python train.py --n_layer=14 --d_model=640 --n_head=10 --n_kv_head=10 --head_dim=64 --d_mlp=1728 --vocab_size=8192 --activation="swiglu" --norm="rmsnorm" --norm_place="pre" --norm_eps=1e-05 --positions="rope" --rope_base=6140.0 --rope_fraction=1.0 --qk_norm=true --attn_scale=0.125 --bias="none" --tie_embeddings=false --parallel_block=false --init="uniform" --init_std_qkv=0.0191 --init_std_o=0.0 --init_std_up=0.0191 --init_std_down=0.0 --optimizer="muon_variant" --lr=0.0022 --beta1=0.95 --weight_decay=0.11 --lr_head=0.00546 --grad_clip=2.0 --warmup_steps=0 --schedule="wsd" --decay_fraction=0.699 --decay_shape="linear" --final_lr_fraction=0.0 --batch_tokens=131072 --seq_len=2048 --doc_mask=false --train_tokens=902600000 --steps=6887 --dataset="wikipedia_en"
MLP neurons of a small language model. Each row is named by its layer, matrix (down: output weights) and neuron, and shows model dimensions 464-559. Each number is 200 + 20 x the weight over its row's rms, rounded and kept within 0 to 999. A neuron's up and down rows have the sign that makes its largest values positive.
After each neuron's rows, "raises" lists the tokens whose logits its output raises most directly, leaving later layers aside.

L2.down945,185,185,198,163,189,177,238,212,217,212,206,185,221,220,199,187,232,214,204,161,208,190,197,202,168,205,231,201,202,161,192,206,197,213,184,204,230,190,190,224,187,181,185,179,213,185,195,205,182,209,167,232,202,195,201,220,213,195,189,226,228,179,187,202,239,225,187,195,200,187,189,188,213,204,212,202,207,192,168,155,225,171,177,208,220,224,224,222,203,240,190,183,202,210,212,183
raises: " the", " their", " this", " these", " them"

L7.down1323,193,185,203,204,191,165,212,202,207,182,188,211,197,204,204,242,199,206,213,190,211,194,200,201,250,212,192,197,181,230,178,192,203,197,187,186,209,179,194,202,191,186,239,209,241,173,207,187,160,197,234,192,238,216,207,205,171,177,191,196,220,223,188,185,179,173,210,216,220,176,222,174,205,195,188,188,220,217,186,223,189,221,226,194,172,168,201,197,195,181,212,215,236,181,204,175
raises: "s", "put", "vert", "ce", "sp"

L2.down1061,199,183,208,211,206,213,204,178,212,197,228,180,196,185,174,199,188,201,210,196,158,192,171,198,203,206,183,170,157,179,192,203,221,189,175,224,204,215,192,214,203,178,226,245,187,192,199,230,173,190,188,187,214,225,192,202,180,211,232,172,165,212,185,189,168,207,203,207,189,150,218,201,229,168,198,190,197,215,220,168,216,182,165,201,196,211,201,240,223,179,218,180,223,233,246,200
raises: "s", "ts", "t", "ash", " part"

L2.down344,217,167,188,158,182,228,195,194,168,205,210,191,206,177,211,194,199,226,204,204,177,197,187,248,190,204,209,212,213,211,221,197,195,227,162,180,215,207,237,195,190,200,176,198,219,217,195,192,140,206,191,227,169,219,231,196,191,190,208,196,203,193,186,191,201,211,206,181,252,229,191,200,192,200,218,184,179,200,194,208,204,226,185,197,217,207,174,207,188,245,199,179,216,205,214,176
raises: "er", "ers", "or", "\")", "ero"

L8.down1250,187,225,190,185,184,199,219,210,203,182,182,192,170,222,207,169,200,185,208,184,197,204,216,242,193,206,201,173,216,234,221,166,231,202,170,241,193,164,198,222,208,218,175,197,169,201,165,205,200,222,204,208,178,195,183,188,214,192,218,196,201,240,223,188,218,225,181,144,148,208,194,194,249,195,210,179,197,177,227,160,207,188,179,181,191,199,214,226,190,204,181,181,193,182,154,190
raises: "r", "rs", "ry", " ceremony", "lar"

L8.down1553,205,181,224,214,180,188,191,183,219,178,208,206,221,178,166,224,173,200,179,181,177,187,187,196,232,185,227,217,191,214,181,196,195,199,207,166,216,211,204,225,191,191,211,195,197,197,225,194,244,192,181,218,190,202,199,190,178,201,201,223,227,161,180,185,197,220,212,189,219,196,194,201,214,184,199,216,205,229,195,172,247,220,240,195,237,214,188,194,177,186,191,213,184,165,220,202
raises: "s", "sk", "sp", "l", "ated"

L8.down560,215,213,177,192,159,212,219,204,223,218,206,188,186,189,188,191,171,193,231,163,177,219,190,256,206,223,220,224,190,212,214,175,179,193,215,220,175,206,226,232,178,210,212,207,215,206,229,175,190,200,177,197,205,231,174,219,183,209,205,231,218,213,210,199,206,200,225,203,190,197,199,215,224,176,221,164,215,249,181,217,206,189,197,173,188,176,227,184,212,201,215,160,202,202,196,176
raises: "s", "ts", "ous", "t", "ing"

L8.down1085,214,158,175,228,211,225,200,202,255,192,173,145,153,207,166,189,208,162,199,186,191,221,200,230,187,200,151,171,197,195,204,183,201,198,193,184,191,224,188,197,173,193,231,170,204,202,219,176,189,239,203,238,253,199,196,245,229,181,209,190,227,210,194,186,175,191,165,168,189,199,215,224,214,251,199,163,189,199,211,174,223,221,188,188,222,176,205,205,231,179,197,194,195,210,177,182
raises: " time", " hours", " months", " weeks", " days"

L7.down894,239,249,191,193,208,188,206,188,216,177,160,213,220,169,216,204,185,137,222,225,178,188,180,193,242,166,202,170,248,185,216,201,227,172,184,197,229,234,206,205,209,210,230,190,174,211,210,203,217,185,203,218,209,203,208,230,186,193,177,222,215,181,219,233,226,197,193,167,190,189,228,213,190,211,220,210,214,210,224,198,221,174,225,218,205,185,176,187,192,168,226,178,208,206,219,211
raises: "ance", "an", "ey", "ant", "ín"

L7.down1577,222,214,197,172,196,213,179,223,180,151,217,164,180,188,209,180,173,203,192,203,178,185,163,217,179,200,190,205,212,204,191,207,190,203,194,169,228,182,216,184,211,209,222,186,224,242,202,203,170,174,187,215,216,250,216,202,226,193,206,211,215,203,209,197,197,213,243,193,193,178,204,172,210,195,235,210,188,209,214,234,225,204,194,213,198,241,199,196,197,207,187,237,239,201,212,188
raises: "s", "ous", "se", "old", "m"

L2.down138,202,162,201,223,234,167,233,221,200,220,195,223,207,198,186,160,209,181,196,178,216,167,204,185,165,183,215,203,208,205,230,194,176,195,194,198,210,222,219,186,209,208,170,190,184,199,165,156,191,206,189,180,212,209,186,201,217,194,169,188,218,186,172,197,210,181,169,200,219,232,169,178,182,175,216,202,203,225,170,217,179,220,210,212,200,231,206,228,189,215,189,201,204,190,174,180
raises: "tim", "ting", "ple", "tic", "pa"

L2.down1647,158,188,182,215,232,195,196,199,195,171,224,215,223,180,198,174,189,195,176,161,219,206,220,195,214,210,178,179,252,243,184,172,213,203,195,219,174,194,216,172,212,195,203,217,250,206,208,181,194,185,200,173,181,163,204,182,196,201,215,174,161,192,154,186,183,219,210,240,205,191,153,208,204,190,180,183,206,203,217,209,216,188,206,206,219,203,201,225,203,234,186,170,193,203,181,186
raises: ",", ".", " (", " and", ";"

L8.down274,210,223,234,211,213,211,164,164,203,203,198,176,173,225,201,188,192,187,177,187,190,186,216,186,181,200,243,193,185,193,216,243,200,160,205,186,206,183,178,200,192,193,211,191,186,206,204,179,186,213,184,213,221,199,194,258,208,195,196,218,221,212,169,222,206,216,211,202,208,204,193,189,179,228,200,201,175,207,207,244,208,220,165,200,213,198,190,177,205,177,171,209,234,190,195,214
raises: "ists", "ance", "ist", "ent", "ant"

L8.down977,208,157,167,199,213,217,213,165,235,193,217,194,229,203,194,205,199,230,211,211,186,202,209,220,217,188,250,204,190,174,198,230,193,196,164,249,235,234,186,200,203,211,184,201,170,238,192,195,211,190,170,195,187,246,218,220,216,173,222,179,203,206,200,166,149,195,231,205,180,166,214,246,195,172,237,216,186,181,216,220,206,227,218,205,187,209,158,180,195,199,183,149,206,177,187,172
raises: "er", "ers", "bo", "ah", "ho"

L8.down1518,195,189,208,213,198,246,228,176,190,197,196,199,197,197,211,184,217,216,191,233,177,189,220,182,173,216,198,198,240,196,214,226,194,173,173,205,236,225,172,208,187,165,203,188,211,195,206,210,181,191,197,225,216,220,181,199,200,188,197,217,195,180,199,200,228,242,245,223,194,181,186,194,195,206,214,203,230,207,194,207,219,135,258,200,201,165,214,194,204,169,190,161,183,209,229,217
raises: " a", " an", " the", " involved", " part"

L2.down1492,179,190,205,198,181,192,181,222,220,214,208,224,187,211,219,214,203,202,191,177,181,218,206,206,190,269,204,174,202,193,183,228,224,219,182,232,178,203,208,208,219,174,170,197,193,247,200,189,206,197,188,226,185,168,185,205,180,185,208,172,213,186,194,222,196,194,222,220,205,197,194,210,182,192,197,216,210,183,181,177,188,210,198,216,190,173,219,182,193,209,196,200,241,210,210,178
raises: " their", " the", " his", " a", " "

L8.down1517,190,207,225,199,221,199,219,198,236,194,224,166,214,198,197,205,185,185,199,213,187,192,193,182,222,210,213,210,211,199,225,187,184,192,215,223,228,200,204,187,195,193,158,226,174,196,234,184,195,162,193,216,185,215,140,197,226,188,197,186,196,226,171,229,197,187,230,241,192,186,208,215,220,180,207,201,258,186,200,199,190,213,189,210,196,239,213,237,182,190,199,197,190,200,211,214
raises: " and", "-", " ", ",", " of"

L8.down1405,184,201,192,150,203,260,192,206,226,217,206,195,179,194,241,201,210,185,211,221,177,209,188,195,197,204,231,198,211,187,206,218,249,209,227,212,174,181,208,158,212,177,192,256,168,175,238,204,218,187,183,147,216,185,195,222,185,219,196,184,220,201,207,194,178,217,195,232,213,216,176,172,215,197,208,216,213,184,195,199,192,194,218,220,208,178,219,198,232,194,229,180,193,181,196,185
raises: " including", " although", " thus", " then", " which"

L8.down1236,190,212,178,217,143,206,169,185,204,217,182,221,222,201,199,191,210,155,231,216,182,201,190,213,233,199,190,235,216,210,185,175,234,193,173,199,195,200,203,166,211,190,186,201,204,230,191,207,222,191,213,180,209,201,181,173,194,192,230,213,199,205,209,208,228,224,183,205,178,221,179,180,211,197,229,222,224,205,207,228,202,210,221,201,186,227,177,222,186,180,222,158,226,212,221,182
raises: "ably", "ments", "able", " him", "dh"

L8.down1400,223,212,193,180,199,247,227,211,198,199,162,202,211,220,162,215,217,190,202,185,208,192,179,253,196,164,212,188,172,179,182,212,212,236,246,221,202,194,218,201,200,203,196,193,245,183,183,199,149,245,171,242,207,203,187,249,182,201,183,198,212,196,218,213,185,243,215,213,203,248,238,213,198,182,197,189,197,208,207,209,197,189,211,178,192,212,201,185,200,175,163,200,202,193,203,202
raises: " afterwards", " after", " there", " before", "us"

L8.down1478,203,168,180,171,213,205,200,205,184,184,198,217,178,223,185,199,222,178,202,225,189,217,203,204,201,216,240,230,184,216,211,164,209,203,173,191,166,208,177,183,164,211,214,194,197,188,173,185,211,185,185,182,230,176,219,192,208,194,215,169,236,172,165,190,200,185,186,189,221,215,186,217,180,200,177,222,213,214,165,203,212,198,224,211,203,206,218,192,190,169,207,195,213,211,191,219
raises: "ably", "ous", "able", "ments", "lot"

L8.down1513,181,203,175,191,213,189,210,217,167,191,201,217,206,221,218,224,191,180,190,200,209,191,206,221,181,188,174,209,170,209,181,177,173,221,173,186,193,222,253,251,203,185,165,185,197,169,207,197,212,222,221,199,195,211,193,187,210,183,221,190,213,172,203,197,158,171,196,189,215,212,180,206,210,223,197,217,179,162,293,212,212,243,205,202,183,210,185,194,196,208,219,198,212,199,201,193
raises: "ers", "er", "ret", "nic", "gent"

L2.down1622,172,205,184,215,190,167,190,232,199,211,180,227,207,196,250,224,179,185,202,194,214,191,256,181,233,169,210,217,198,212,193,181,171,193,182,215,223,193,199,184,208,207,207,206,188,197,229,221,216,176,168,215,227,201,223,202,215,190,183,204,212,189,203,228,193,206,207,183,193,202,195,234,215,191,192,218,187,218,209,199,205,190,227,193,222,176,187,182,175,199,191,178,150,213,215,223
raises: "g", "r", "t", "ry", "ía"